Part of a small language model's weights.
Size: 8 layers, vocabulary 2048, 13.5M parameters.
Architecture: LayerNorm before each block, biases.
MLP neurons of a small language model. Each row is named by its layer, matrix (up: input weights) and neuron, and shows model dimensions 32-287. Each number is 128 + 32 x the weight over its row's rms, rounded and kept within 0 to 255. Numbers have three digits each.
Before each neuron's rows, "fires on" lists the tokens most often at its 100 highest values on Wikipedia text that the model never trained on. A number after a token or word is its count.

fires on: "l" 18, " Pl" 13, " pl" 12, " pro" 7
L5.up598:184064115129105136114175147091144140156137155137135128137122135160120091093117122165155111116109090143158097103119084074136154148130158136091121176099131140175147118072170115170151127105127118122074115137116099136089116132104116131147056125102117140064137142126155120104148139084138140145114124117059129150119124137176103118153141194125075092123081135160127109178113186155126147124110171091097063177089152108174050105085088151151103105166108129037173159147067106093148140103118137095108120080153098081125169128101186137138134060192142122107149198150131184089108100102147128107158145140149148151106099163089108124154157073182169068112123133098101143146148148111141153161194166117158120145135117146102113110105130155122083141160102114137130171159138182111156084153141164

fires on: " t" 42, "f" 10, "th" 7, " 19" 7, "t" 5, " ar" 4
L5.up1204:080117137120056159095112115094109103118189117091120054179099127088102102135170150120125111109161124082165137144136087088176121094140121106127151099101101149089105148121133109124113098091156146115122176156121134109182087078080073107131163145126116088198130082083115205111168097136107102121079137087103143128127167131112119081124149104151124094123158151142045178168116183116164125074149131122167107174186146159094181135135099136067117145105104132139054135063141073161105144139124192123203150103133139048158169149155145101144151122161129150191136148156081068184135117156157107103148152100121136095136072098132136208145108145164173130151092162143121125162107127092128091113201117134136137143108167138093156164122119122129141123142102163095052117140133071132074115102162078

fires on: " I" 18, "t" 12, "I" 11, "et" 10, "oun" 5, "n" 5
L5.up540:156172121133111086126137105115064129123123119098115102175175171093107120106150152097201218174105112135111142117100072078063154127164086088182149149162179136156103083108103140168125104131092170094099170178084128098202099060133151142107133083094152086156101151121090144103133136095074124099115177127175101112168108152100178071118143165120130119134109076143084167171089146112068079156086129094106159124112140109125150064138137164106126148120122157133095128068139149153100130154140098175140143139161143117118156175157119150134145142131141179121120099122166109161137074135117114112209070066090153135119132190123119175185085109135148109191092106068187193131091127106126063101079106119157102117167095076164142155143171129139173190108173134101087119095113157094185170135086123

fires on: " J" 42, " j" 31, "J" 15, " y" 5
L5.up1033:214069148132142120100116095159086107143152118129186089072089145185095088147161118146119097147122068144146124132095125132119117166063135155118128174177123084142081063130115138135121118085089097099061144090128101027137120156194147131121176123101098109131157083134160157143120119092097147125140161149158193122120167090144108208129126073104134109156121141149131116124055152139101106199155154117152121150205111161120089097169109144153071118123104125160169195130152095137149122154117073100090133119172103157130138189141123189155056178136126099087119180171099110062192109167130091114106114111175172092136134145122171101060163133201090130192179146112163139128118089108132119100059140170144135104148091095199162134131085082134106130114161178109096157115146109107115156133094118

fires on: " l" 28, " Sh" 13, " Best" 7, " sh" 7, "ilm" 6, " w" 4
L5.up1456:102104162119141153136147132078139104059119102105154168136098152116158079093141108112156108129119153109188140133119138134200051166126142138104137102161106099185122164151180092148089114125159186124176118114141090141097121092135104177156125163111165160114189132120177120090113147141150172086196158086093158166162136166067116094166120114173135131109133175146094142168194169137078090125155045117121051142083093115143048165111128114120122078116148191180159144109057098153115106085136041090179136118105148107062170166149143085143140143100172090105146201145187119127082134116123092131063117115099109193152142094123092185115126149172108089090115103082122149153095169126089158100153196138142160108114110174134135129148170115121131178059094092157103158144107134114073099169106088

fires on: " p" 49, "P" 24, " And" 7, " P" 6, " called" 4
L5.up1087:154169149131110115112125096109109168163098104065199146111179141188104101156179128102158139062143151155147117103151143092161118129132133113132120117119190103175101146132086116101115133152111133096115084120144062130124160123182108155191142109106095156110164142131116076159132124168147171132152139099122157107120183101091090121177137065160182151157135148154080171140214085094137130149188082149162184184092138142102117165134139106164152096173103106097097138102123114128106152113147112142130070143119133064112150097082111096129115153116098177113157202113172156135091145190086155112143167120163064074150131098080123126096115091093155113181089190175101070099161138094111127141148122180185129146143151126116190129053088072130082118099119093105148143103084122032082122106104100

fires on: " an" 28, " b" 10, "om" 7, "ut" 5, "n" 4
L5.up1141:115117092111141122119139109213132113124039193111194184218117158094095130097083153140066107104099131151100095152158105141092110129160161139158115154091154148150103149213118149121117218167151147105155116119077094100112097096176158172106076100133116162128135150152173146122127123138170106040122104095160073112144185136115127120143068137117139116179131139117107160116196184119086078139074142121100142157144089160100117118113197127100194153127162080178162118066155095111168113061151156130157142113149136164044147109090100160125130160074119101032138089120211139142097138130110154116146091184141100141149128142108107129137149140167086110124167136132216148156145156096143098102103125116137150119096121138121128095181099118114147108092126127137220119152091145099083108152063149

fires on: " G" 35, " B" 11, "ad" 11, "aff" 6, "G" 5
L5.up29:144141161109118089139164126166147218158118071081148165120145158072082099074137076180150123129105192092139101148106120152105135189096115123118142088189189118141134117119129144133152233144145111121109176126172076143128169080080182129192084075214047103200085090152148112095107164101193127122142165177149084117143162119146072144146135116119154131120091097124130136148120113131120144108152147081110051104116108134080124161135069118105128187123104124162081083148087096145158122129113160136115140142103086070152125194111119134088118098120124171073118175093149114096081142115103187099080155125154120081139110111124165101106146154144114124130189141113120168187137127117170124130128140144096090150153083100218105116097142154122072118158070128119148159135130089121164142121085145

fires on: " was" 26, " is" 21, " h" 18, " |" 13, "em" 5, " been" 5
L5.up656:092135118074091199117103105121162105126159128147187133106128068162135075101101137079103166125111127119156170130113092143094142066127080091099170133112202183148140144094123112128111172094133129108166153155083157163149139099121131124111147141076136123133119135157216194182183166135108137074070112122164094138102134110123119170153134143104131151094095127125166091150057130136160131094167131150095132160099133087107141169149103116155127159128143082108142075215183158113080089127143113138088092142107101100123158133120106104055059162157160109136184101104091153098109175130182177156100127104108111175131128164052132165123098112105119126074185118105115167090120096101155099155073088030138122163122106140088095091190140140112131199121119132173085132086128134125182135124135095

fires on: " P" 13, " f" 11, " Th" 10, "ap" 9, " D" 8, " S" 8
L5.up1337:178064114141090114032094167155129080140191126120129094117168057119125105085094131147119119113076127144166157113072116108169113181116122130089112094176120148097127141139118174175092133166129098120152132104150091148142135102107121146135178135142140136103103150147177111073145074105100120116129136150117139156180088136106120135169118129142073125048136117132095139094065204133124116102157127182171164186161162170138090088133118141143136154127144109160122125131101120063115183055140109087073145106139097097129167118077139124119125069108135152110157130156162144184095119120133112130116108069120111132137131123111161157096135088158193166122187139111097180143074057108178129076132085108125086104004152105125099190114107177103109087151169161124083103148159172162168088154078160

fires on: " R" 28, "R" 21, " v" 11, " re" 6, " r" 6
L5.up2:134117147151146161171167079076085124141146112093072125085114161186057107084172108073137122153168138155138122204125145089121071123149095121134160140117137132148104117076124140131125161106100077143130113089166113175121127135216111076192201163154161116111118087145156153091133133058142116071122159107119169120102191105123099116111137121105113102117120128178158117074165119135087136155122173144152080151143118107143069076091068085158103073078109087120082124161207110168126078141067155123168120172120135193175141167167081144093109148080205148098125094090148177120161148170187115172146121140135136136152140120107176109070092200115120156122166133081111166052111138061135114127144154139093131131090102136093107161138166123082111142145177074146149100145158122127174114110130151

fires on: " is" 45, " be" 22, " or" 6, " as" 6, "c" 6
L5.up279:132124097152186094162060150140149109156091086166168156086103109130165094178165157160135120142141139142112135142128175062114169105103078156160137109098115171115074142074142098111145135114109129142143104079147073156146106087093143079146167075160127100143132109117131100155144147114085106183106190143153083070138133082087158098206115084143115131130093080100087220136137147094128151223130078085147165086142124137146121081151120101152104193121091158140112102138131149132158138126134084054112047085153104070112101136112104147109220134095094159163120160160149145093184111127112145124100175179119162170096156137145090217078111061174122163091133099096100113092110133127129073130141136141142085115121096080102145107096121152143087197100107120117147130158120171062160148124117156

fires on: " s" 29, " such" 10, " of" 9, " writ" 8, " p" 7
L5.up474:148066196128117101149170127139129079118114122177123158116118181097106135132141088137106161134070160181112145148186141107130072129158165146159099132174143130114140116198123075134084137136192109130117155131145098134118089102175100126146129104083146127108118146112152156175139122091081188174135126133122107125133132104140137114168140102173156068138081105166114133093141156202114191137116135154109121127148125098104163117080071109084128089120097154161088118077181163168078139103127150130069116154149206120066101128095114151185164114098139048113182185116122143151082128181126091097190129133129083121142107149085118198123137122150157169100149142121137105161160167135131114042130175189150150112063201149064097138137077123097100128163056128119133136100101088117126153152098126

fires on: " se" 23, "le" 15, " s" 10, "il" 6, "on" 4, "re" 4
L5.up895:081099102129092106143187163086218121145108069117087072106191132155185115128105108143136105107174134126129118113102123136145154151158086166129148100122125155146119124130113084123173131129161136180167112160087121112099144112164096154146178122136140066131124179167115118134107141104129091144082171202123169120185167094138175050108122144105141151162072212124176124092096107186033141113158115111138114118126104147096128101098085098169074137151152094092132135152144124164125174146149093165173096168110088107136105202086106124123118098170166098062071117122107150132107056132107137143174128188102189124127148095185141109121131163126148103157123113160142113107166145053126099125112177123209111135079146179109171164132125125126122166183106115140092079105111151092167133130123115

fires on: " O" 22, " p" 11, "O" 8, " B" 8, " P" 7, "%" 7
L5.up1143:108135141142107177112128164217140140131122172105094152159097125135150070134162155155150098124135135137126138159097121154161078132150153158119171168105119117146127092079119149123044115147133114114083120083087125159143129207170108153137206146129157112128096135140158100135130107162163146077102158150127171144097143057139117066098121146178102102177191112079132175099173135127110150180109130129118161143145124106122183148134071114091165170126084080129190152103143135124119153161124142163149109120067124141124159169162150187112117094030126137117112169111105122097116110081129132135147178115156080123111083092121125134124168086194137160183145172131132118166166165128150131097143069139111070155130166094129116114079188104116142079127166173110141087121098118120111111095129141

fires on: "–" 61, " |" 6, "\n " 4
L5.up1199:132127089165114151166130214110114111147083173109090145109107149185150143139119096097153110063170116101170163134127146077126160174137169167110139170136124129145095101057211170163138099123105113163104119143152127120038182159134120199121106131121058129086108119118176107103116166091175142095136116100132136126158115088109167106155146093150117154161164059211165121139142134068092111150164188172193164117109121130120087127106161114127117116174148108140101100173119131115127136186149076083075073099105116140109153116161131140083098152129184161131091148173118099112062089119144142095132097094119127132162125137197106093103184156095107175162179141089143142142120117135146135094063117090126075148078157131095131119150080130134112159139130132147167136078108144160135101106101053

fires on: "ourn" 12, "b" 12, "qu" 9, "n" 8, "ov" 7, "rit" 7
L5.up127:065173155098124133101131186115153128100083111189158136114117143088100135118193185144140114161202083129166108136067156114072133098109119145161107145116147120143115138202177090094145154141193135099097088136141094164085092151152113123092172130160107099099159123106106159115095109190124127105114182140126132166102152096121112125082164091159153097136126086104145086109105131165154075147096093168117151144147101075083109146099068158063114098131084096105141125103165180149146162098147144091110143059148074139089107115113133141102165183144096104191137186144093114103082103097097095136120130119107173124111195178106134101115173115115126089126084106112142123146167142183143118144114097094143175175127094114118177088116109180170084116172099119166147160124077066158144134162084075

fires on: "ly" 28, "er" 14, " of" 7, "est" 4, "ent" 4, "ely" 4
L5.up728:142156096160144152058090076064130159124108130125106120080131120109093121134094108114101116150110126110151100093118119049155095178082169149140154089078122134153131111093119121115142129158129130119091162138174090164100189099111071139110136186158162155148119101110134106201173125074170130154138154123135199138177085019201078109190122157144220106095160111109114086143142127129133108102162088073200179117114145150156148152161094112103155078059080084146097136142134147165133105128078126108101134166165153104118150141107128177145101124154109137162091183093158082096110128114029141187152078139116122180074072153101142155159162086095151167097134113132144150149155126130136119105125082079149104097119115106089148126157168097136170153114154137129072166179134158167141132107150133

fires on: " l" 60, " L" 32
L5.up575:180093166138177093132087137139117140153151094148094115083085151129130121092135077091141085118136126146152134170121171152158152152145175127114136086126132140092129156120129131102100103126142151114176111091096184136148118109092107160121099115126105128169142110142131124119092158120110115164101208119083082164071075185114109088156160155160169175086142168121126194145106149109145162118195098099151075121137156177198154131126101115116158144108072092129091129170134098098153070146129071067084142030101149117086169133098084105110130153072142100120181183160103140158124199112131166159082157183119142126114121166133098126114145079175090097119174163155146122075084141079102109060168203111128101139139090127128097083143152153107125131117100124135119144131159172161121125140089090

fires on: " a" 58, " |" 17, "'s" 16
L5.up968:205163121122156145118125140095064171159172142128098139084117128110136152137123126133104122162159130138092122142181144101121110153061126126139163178212111135141107127158161147103119156123162148135199139123128154116102099122109134155121170135161150187044080131139189112165137123127109119132116102122133095120106134090194102076196043149146123131142076134145122143092096099176128167177127116163076159117142111085137123119128118132113166120069132078139148109170160138116093132116139126079061124113148138078109091092152141106103135114139113140151123132117171163083110139139157111101129145205191128126134122182117098138099097172111140118093162148133135143075165154121164160118144111110114059122091153160064065117207089116065126102120183152115094077183130110134120171147072127

fires on: "\n" 37, "ly" 7, " was" 6, "ely" 4, "irc" 4
L5.up824:111072115096226186079161125135093106057164142185188119096085133106151125118137136125165156148157133115133152169102080105171106112093107143133153171134147072149145123110124102113107118048110113142110095078102094145145121087118036164141139098106156103157184134146154173088169125084130149182169162128135143078108052064130125126135118162124100123132116171127181130157139144148108054131152095155104192134049123102194134147181135159133131063122116115165097103100104102187136055080064094114131119101155144124090173117114117108107064126177148153092138102165116058171138147113105067167129129154092116146143091108109105093156174157183115150173136107122144146088156115159118134132164086074084118091121114151100147117061102089131069120084174134128168101096110163097168150154112118

fires on: " re" 27, " well" 14, "r" 9, " not" 6, " also" 4, " A" 4
L5.up813:125108136042130140073121110087116186177183044098126166128083150124089141125086140132105138049119080136103100123031075108114172117102157085161103166114087113130107099081135090166137108105095064099184094128098107150146139123156094095115114137146129097086129105089165103095147098105167136072132178145156140132124133151118118103199148113115143084095116148092138119141064134097084108069120150135085129144154047129135146183119122181137111141113085121167092107116163122085129080120157165137126126119170051121094138183180172146167082136134116119150145055125164154207088158120168104091137127127135107149127141118101156105081117101129089146153211184149175096141144199152132124140116148178162130196142102134131082117148127063127169180167118112143169128076146101112072128081146187

fires on: "in" 42, "m" 13, "i" 7, "im" 6, "is" 5, "c" 4
L5.up1215:104148177084139050099072108175126156145152111130119121120132130193134150112147115126125138098122124112188172141097120175074131119169149159133140115075174101084108205109148118105134145117137105131123115105156067153076117118147127085127063122104147185205147105114095173110209157120099163139140136101119068118170199079130103116118109108120115168169083124101124128114138094165140120129125086151114120065131154060173146135119119097160134113193090081085121112124103138121101134075152160102112140136147093061171103162132163127162127130126132092151112163173100093167117105151122137171085177160192162120125149151235148143108119053147121197104125130144125122147117135134137156195169125119123113125147114108082116151177157097120163113125120189098077172137098063148094160129139124

fires on: " h" 36, "ol" 18, " l" 9, " al" 8, "ro" 5
L5.up939:097116190080143076155127076159099106121137111140115198108162137193119089163136134064151128138157186180112165177199092104090143118147114068123146096143128176118136066124088152103122083106123165146140135157101128178090104120124119158128105127129158140096126136124166107104119136098108156152118151095106131229122170127167117186180145160096127085172165100120125140095096104117084124076124111189144130165108152110099136097144094195118161087152124166136117168151098136147115154171141098065095131115164188146151157061136120188165137157099102082101128133089178137093170125072104101091197120137075118137116152150067125173081175128108135080130129151132175105133096149125129119121116157147185171169136092158069198147143128098146138135130127156126147139018081117076136152145118140

fires on: " in" 41, " f" 22, " inc" 5, " of" 5
L5.up1274:134132107116127112113101106085053058126115146172034136128085141147080173066140169073066120123092093167132108131146145145182092130185125135098203075117174096137144163112115072141056125144109167133089118151154134143106149070073126146087113151153172123124082074120114129134128127103107157207120100112094116078150159146112158155144135140145160139105137103143131164043115103139125192132130174152105142158143124135126158124092128144126117099143063112147135113102140114126090127165148112074149102132096105132125105153168139164106151130130150136161143090123084148126122134192161127075153110100151133113141124124073201082149164046160138140154108098174116171100079160145160057120178153132152157150118057066144167108157140178158146149134109110121149101141153131143119115075124110

fires on: " |" 31, " Th" 9, "g" 7, "l" 5, "om" 5, "y" 4
L5.up1389:166168146146130116119118100152139082165123133181141133153066159200089130118186109130143149109167170105021150114123137125085120161081194155150191178144117105089147143115161102172157090157130159110110109117102137141168093087082093155199161138149077201119124113118115117112156129122171129134105115122116149166117100114105102052065123195122172112164135127162132143138128115107144120056153151132134151098154122070122158107150147143097103114092148089111093126156100083107131176114072153138166160125107122149110118160165061164140120146124134154136159094099108174133124152085179108134118091093144121149110142110089165131080133119116136114144055161106071104100156126169132137139136109114118037102188178180113176126071107142097185168133111121041057138085078118104109148081176160

fires on: " the" 23, " s" 11, " a" 8, " direct" 5, " |" 4, "th" 4
L5.up460:143127080106177131102131145112122074133117182167144120110122132103125126135095086165110097091112176117188143112161180204166115137139151106120139136124052158155076043144172107129144151188138152120183137179139176118173099110131164125175139128149172127141109173192158145115136139132113174162165091142117074138136106069090118104097115241174135059150138081112103135132127160143175163095183108102187138167116150144126110147122149113056096154094143078115127082127105111154149154132125144073180121131238119085118158069105091098128179102140134125132127136129134149052096108180132139145100086131132152107097082123127206139100125132147127121102084175133076128119143156140129142127165105107145148116171129128083092143136155139123167094111174091126145120114132052107123079103075108

fires on: " art" 17, " D" 16, " P" 12, " l" 9, " T" 6, " act" 5
L5.up1037:106090191166175076099074113122144145081121128105125157114126111101141124141157094173089138056128150115116163150099198110125112125146144101119056164123107152151098072151177152099160159129146126165122050128204134105102108106077153159140158058129123161156095124104136125125128158120132177098102160138106112200196122184123115151145087123152122155102158132115072158111123184112117138129167104163084107149070100120177153160095143132118098097124066148084094090159152130134083118113092127126087138112152069085094124111094152112105164115175151199126137090145121145131146135116172061118136125116110082099135150145188109160083152076131161110121178166163159141118095153210112162089107036122117114101115114177070087104195183162176101099116107143158094157135156130077135076058153144

fires on: " l" 22, " t" 20, "t" 13, " L" 12, " cont" 9, " found" 4
L5.up862:042150149109135118217169122131133095139163058130150118170129102165119086101172102158132100114094101068155074145161111166134111195092148079111103117097116201116138093075084158113148074136114147096206122142059162081182140144164106054102111092114110107127114111094107106136143089167136107135170137131099115163144155139103152068129147116174092154170137142077154157121073136165113141104154102196181138162135126121122118126109103070119143166104081123098170118142070114158068199101176138115074145064120140117141106093171155112138147166138124144122120102118177134064134121158111170120159112151149065064179110161136059184168154069159108087143182108161157185137158091116098135140136188120151146138143153131099137151140105139083114184135107129132112145107163143089159145119153119

fires on: " ch" 44, " Ch" 34, "y" 4
L5.up1280:093090112203129090111159123103106104094133146134130149063172144096139133119165171090127081156149135120192025096106120120171062177139120145115092133206119119152096143124150129118095132076129176138142125111144107066144111127145154138192155113121124119104108105157136187164104111084106105103153133106113119164143183128074118134085104142051102120074104173042109183172145173148099087120166109069103046110134132168176082114126103067216156180093190149089127112195142095107054082106156125116170146155087167178094121121072114117124095115110169039162161095136073124123141071135127104132137125183193077097123135126102104158151125119134154165144155099136127150138119172093153132096192155189127155153162124163132166089111163113124108160087101144113159098144158087107162126120126140

fires on: " m" 28, "em" 12, "P" 7, "W" 5
L5.up90:165174163132127146136112111126128135082148091092158136102110122163121086170087141151154108146115099140125099129135145086089255160094090125101106170139099158114162137094155143107146084132061126127106160086159092148072098145128131088171074147150094119107170156144135133136123085135114074100149147075154124114132156186120160154132152121163072097222159133141151103112124121114151104145124159140141167121110098157138162138106128070126152124092093146101156164135115185139178172146116170098104110127146118068161103142131230064112140140124118110151081134173164168097161143041119130150141196178102115071109124099169143140121109201164154109148121083093114153127126132159130196207132107157103121054138118161075121108167148127134108150054125168134159141119148101104146105175148109

fires on: " ass" 14, " re" 13, " is" 9, " st" 6, " was" 5, " report" 4
L5.up1517:116128163101120139132119130104070169126168130147164158146153175100146099097139188149066107116090155108127128129115097121131145119092092115159184115124193141155107072191118068121118141087094106176228085168145088103093212133125150115137113109126204189109111150104113174109168132080086171102118115083084129135107087168130134163135113132102110136126122161138151118060104123154166208090157102126115145097093122144165175135143125105101116183079102206177151139204155101142067120106141126173092161143135174180126046159104148111153103156144173101110123166098162158108112108120162134133144141099141122151110124073117121086143101064157162187102162088079136162095098117075137118163144104150098063107170116142117156133118162156152081082125104132078097078095091135130090073094102124

fires on: " B" 88, " b" 7
L5.up282:112153144140140144160186162150178131148172146102118096127119151128123116138093144093164152110159157134150119147150178157150103148174159059126132165146152122093156156120144141159133111134163115129142164147181100070114118156138114106098087100064184102147125138029149064135164114101151138135110107175111111149105087097149125112174137108061120125090116166137076077120103146107145138108125126073194185175099127102083171057144110128130133147104052114101126084159101102160090152109100090084104201136126104152137139157141122151111122127153096099095206178124082098179123074128171161173105172089172126117132095110181143109147109153088118062138175046143115176122166159105160137101140145179146154162157092155140107093165142159137099132159083123161151151109188100073175130142142130

fires on: " J" 71, " 3" 13, " j" 7, " sim" 4
L5.up1039:158141116140153142109095132092139095129157122119097119128118113166090137165126130163132123141056171132062117149167147090097119167135082081103078141107146122093121143188064133126123105114135093133087140154135109127155115090173103174187167092080178099113085068111120182138171087136133152150102149126170134117097156155126116092093155165127116150130052061108167169090149112143135118103105080119108154146210169142122093145208087154194071149116121147102161084192047132152086180168069138125202165133090125044136145175175135119155100130123119117114134116189107110104133058166156130152115133117147142119148123123131091141110115139112165140109179142127109157135183124113111164120106134167129121157090173111182146120172093101119153105148109077110114145161085132109066115135121159

fires on: "ar" 52, "." 12, "c" 9
L5.up591:135117124080077104157125135114172139183120100141091103128131143118164128075102116103140095087091120140131164121180161086092115160104121161108179144124118175113091110139146140108088106130145101099167099089161090171134131146139191109134150142115125147106144145167139151120157136041135106186158161149170084100167127181109168161140119130068149165151133058107112187205159164103126193131173068187129108119148130074158143130143083076058159145106121145165067143149107202123065120131076110155127149146117162167122049162105067097125096108133127147133132097137129160139113087089103115139095234106104153145130127103129183154088097125121096186211123073145138137159073132145117105120154138164131131080106152122098098073130131114120162085157094101126128113180065112120107121130148087

fires on: "." 28, "th" 16, "S" 9, " th" 5, "l" 5, "s" 4
L5.up604:079150120099129104147124048123099130148118125139142171063112106137080118074110121141153142139110091106157107114122153100126139086154102122107155092148122120150139129121176130126139143140176135090109102118194137064164136122137136154118162114127164125163139170145168070069110124114070135139118157110078145130087127102094118194131143163131033073128129109108139093157127181136128119155152149118126098132183183142128083145183135099101171154122125143183179045157069163225111173052095058139144166160084123120191134154121073115162117108068120115182158149140085117116148094076084090092130203111138157098166161113103094137062138163149152134126145079116154099189130119106160062150167171128094154107149157102163191131124120106148093092160188133111128170130085106127157132097105113

fires on: "," 79, " re" 4
L5.up933:160069129122071093116138070086160137165115168122131117059131114139112134157113152102066133075158131147148161122123128149076127139152069124164094127098140090082118158115116195158096208075110138161089112100165092085133132074158126167139133126119071116088089091129158157062119072077141092107089152123192137148124136134175099114129111132147127107106119137082069129084145099174151164127079130057153112121121168165139164134071147115130093175094133165156137089078123086171173155138142139120059129149144062101102125107090147153140127136143188156135158155119125160204145131050164133148121158147129082110175135107106138099127087090156117115111138239138118157057137165121092175082131112142145148123113146146161136122073101062121126138140101124197151112139098109148198153110173131

fires on: "y" 18, "ly" 14, "ish" 10, " R" 5, "í" 4
L5.up1242:138150082121109137122137160125118109174161124144161105109143119086096150099118169161152121155165125087142126069126155132111088134129135122162156086134139155170113159139134071154111142125145111118127165140089122133125185128154141139155152105087097134155080185123186160132128093109122027137136102089147092135116111168110118128089149129165089153092152178099125116182134105117154073215104157066100138153107128157151062107149108163131143123131114111108157124088111180119183116102150184102128126080111098114094219126130134117079127147166145120168223121124163138139120134180110137125146141167132103174090113144074103128078102118128152158137124054095092159179136145120125136148091122086124165117094152120099172117172103037175073160162164150092116062086158162070122069049118123

fires on: " h" 29, " inst" 16, " For" 8, " p" 8, " ref" 6
L5.up778:105143095079137143067144126114121095141126148115065116115125116174065128154089096097124069113104149159158165158109112101119063138128085139143115075183154069146104103089131112155141143145137094095176112109133135145110095101140168121135100109124173086094145182102164160070147080115154183131181149123170118166127170109134093152142148096165111080114166147149118139100109118145108067081098120155097164160132167071166151099119175128178142129162121070115115120204121132171128135143205055157095208121180132114177116085147138127139103148142110147060149102129095082137098111099089115129117151115097099137145132203196081147183090130139180080156106111165075100143151138183099130179162153153062182108093168064128094120099090095139095178158084126159147155120133114092145196092076120

fires on: " (" 13, " c" 13, " l" 10, "ing" 8, " B" 6, " −" 6
L5.up717:104101157139182057127139189129148192132132123149143179132116148152196144150127132118080086133113114113146080133100126112118124095123081086121132039160137139073070136093156136098194094110208198087127135156144157140135175135182130088140176176095115150125114128085161154118148122176135122094074137147092132145087145112096118122171138175183121156110142150071126176149123078108181201186112190096201094204072102120121159136108071110164155153117119111115110045136078088125101069154148112125098147151127101192123131143130121084104106130093152149146102100094086148163173113198147073115152174138139132078092088110116097147117135121149049117086109079146112187151137116091103124102083126184132123178163118150115118134134157193129085119111094051144147137118146168147127141119100123

fires on: " h" 45, " H" 34
L5.up551:119152136119135125065090101119123147111160147105146178138079095097124081089101191110070079084160149129117128125196175092131116144127163116081161123144136109157071123122136113210120104105112111168087100141075167142107113084139113115162191133099137127150132148131114163108132054117131187078145101120185149125138105178114094180152161059151120128136110074120108137080096134126168094101175105171091125104155179097120137158100103150155166087145170131162134113131141162111089119079158120137123141089182070130092132178178088119114137118119152131192161145157091116162095137138161089103134149172119158116086126128142105109092157125113092137185128137142157155126106060177139146192119076110087154115080125117145101176104150126105044134146147138210132200145111098065195141192118084

fires on: "s" 20, "m" 15, " p" 6, "us" 4, "is" 4, "ans" 4
L5.up529:138145159090169103096147093098068119117114146139102110114115091128072208087049145117127161144080092116119119194108112132108177191093141139072190083092147108140181118087131145163109079182163114106141151080139139048152153092093147141163141112170147170154122127122123100126112174110162099182136155133160114106135127159130109194200164143122164145078114142084183134075105041143140153147117095104106152057137155161084162117082100187065082108159075088094065101145134108163170115108136104146140131112137115073171163153148102113175092140145097181113182192139149187157117171114099118088109145154147093111139178113156136138076094186181102134120157113132120155127129164157115167151161113175115140114127126130112105131151102146154072160161100160128080109149058124113145116120146167

fires on: " d" 30, " is" 16, "ant" 8, "am" 7, "y" 4
L5.up1374:128098121122154150127176099194148142146170170167130140084172155099138169153098124205077128105101111095146141070176077089100127156119171142076045200153132098127115144081160095081090150135126202106113139098043097137098120116164094144075165177210153195101135153111138146087158157170131081139193104106151095195165141178114110126177124138144093127086149075110133082103080150118141110151184222116092150113073091194128099113113104140151141140110105085159112134165155194138148124095087085144138165102049187126129158102071082169139119162137149121161126113145131144127136148120159106108099106131149112121136105115072129141190068136166133149102143128102119118065094195114136133115119173162145091135136087121121110088116153183135056129129178106121131078160145179061175101096083038

fires on: "r" 25, " Gr" 17, " |" 8, " Br" 7, " Per" 5, "ar" 4
L5.up742:073123090130118149086138151077116143163138178126062099125089146143100058147149139193115125113061174130091156203140149073122116150119151173080175123113115112149097188154170077118137168135107132044108140138151107119132130209120113099127060136144132106131131117119160125113112106158121106172128088086131122139130116124150104103153124149135097163155103076176165168180153115156133161142131149112116096105079071165126111140160072083141084154115086120090128140136140165124136094171073087148134149117139143120119155159168016129100134108151182126152179126166139159127116141132195132154023216158162172111107161072142141075131108130097124121170071105143139096050151105101097146131089153084123102155121098080131113084120162165123198148146111133149166145085154140140173084162085108

fires on: " s" 16, " S" 12, " l" 11, " h" 11, " t" 7, "2" 6
L5.up549:073112109181128092098149152117137144100136157091110094150122130137123132137111083104117181127116111130121040151078190133210140140093120083130103160162136151140177181113171109049111115130146101059139160118107177115141130148142185085118122113065143151103129156172116137126122135102106130112102174128117076146147143118129159169127164074096073093121117123109081148122093091176082083113121086163125196154072134107124146178054157072118166160174096091121162130106087125184168118134073137084108121109089116148131101153144178064136114164197133130127147112185113141140127070090127118121121099128091163123120117129087151097068145103138152083101120131102144089162119140158126137109161090178183112227175161191186112133137076150125127089123131116173109176171169159167190130122173130

fires on: " h" 43, " n" 12, " H" 10, " an" 6, "h" 5, " '" 4
L5.up21:089220123148148165131066173157067086074122142142117121140155090133164021134075104100154141074139158121062118141134102117147088140132097111124149126152116097108090135121110108129111154130134118072081140140159081102171142143094111113128151103103160119114129100155153182163139123131112158073118070105186123121117132142125113142101140203086114091145127099102091107164167116148086065160118107141079206097157185201137137193194143147158132124109139152165147126118101086130123081123091064071156119146137092143081099147151089152060063065106138181135111148086119132107146080110149088139160160078152185160111210127130158108089124141150153139199134162160160132182080105149116133117112092134136114124130198088168201073102114127128094161107159120103141150176111120102186106151109107

fires on: "er" 28, " " 11, "ist" 9, "or" 6, "ician" 5, " player" 4
L5.up1178:106069149143135107098130031119100166136167153070136115120125119128107171136127145078101117118176133113116156160161128131092137187108092125184186101141059151078047118144097123159126096120148142119149134108101138116128120160147114116123106134129214149173123112159140103092128159126141063139109107111148129095169104155114113161108179101048156092152105162113173138150156135141073120140156148090146064070173099121170116105167106197118114110119132120065200156102148110170130133151123210152167071161121135177127130154139132104091123154132170131200111181109180133160113141128124159143075194152150111129145123176144098081160144096191076166137113142126067124138103133151159136108170116116096165073089090137105066171142098122145105106165066115133177189107079154115142142125131090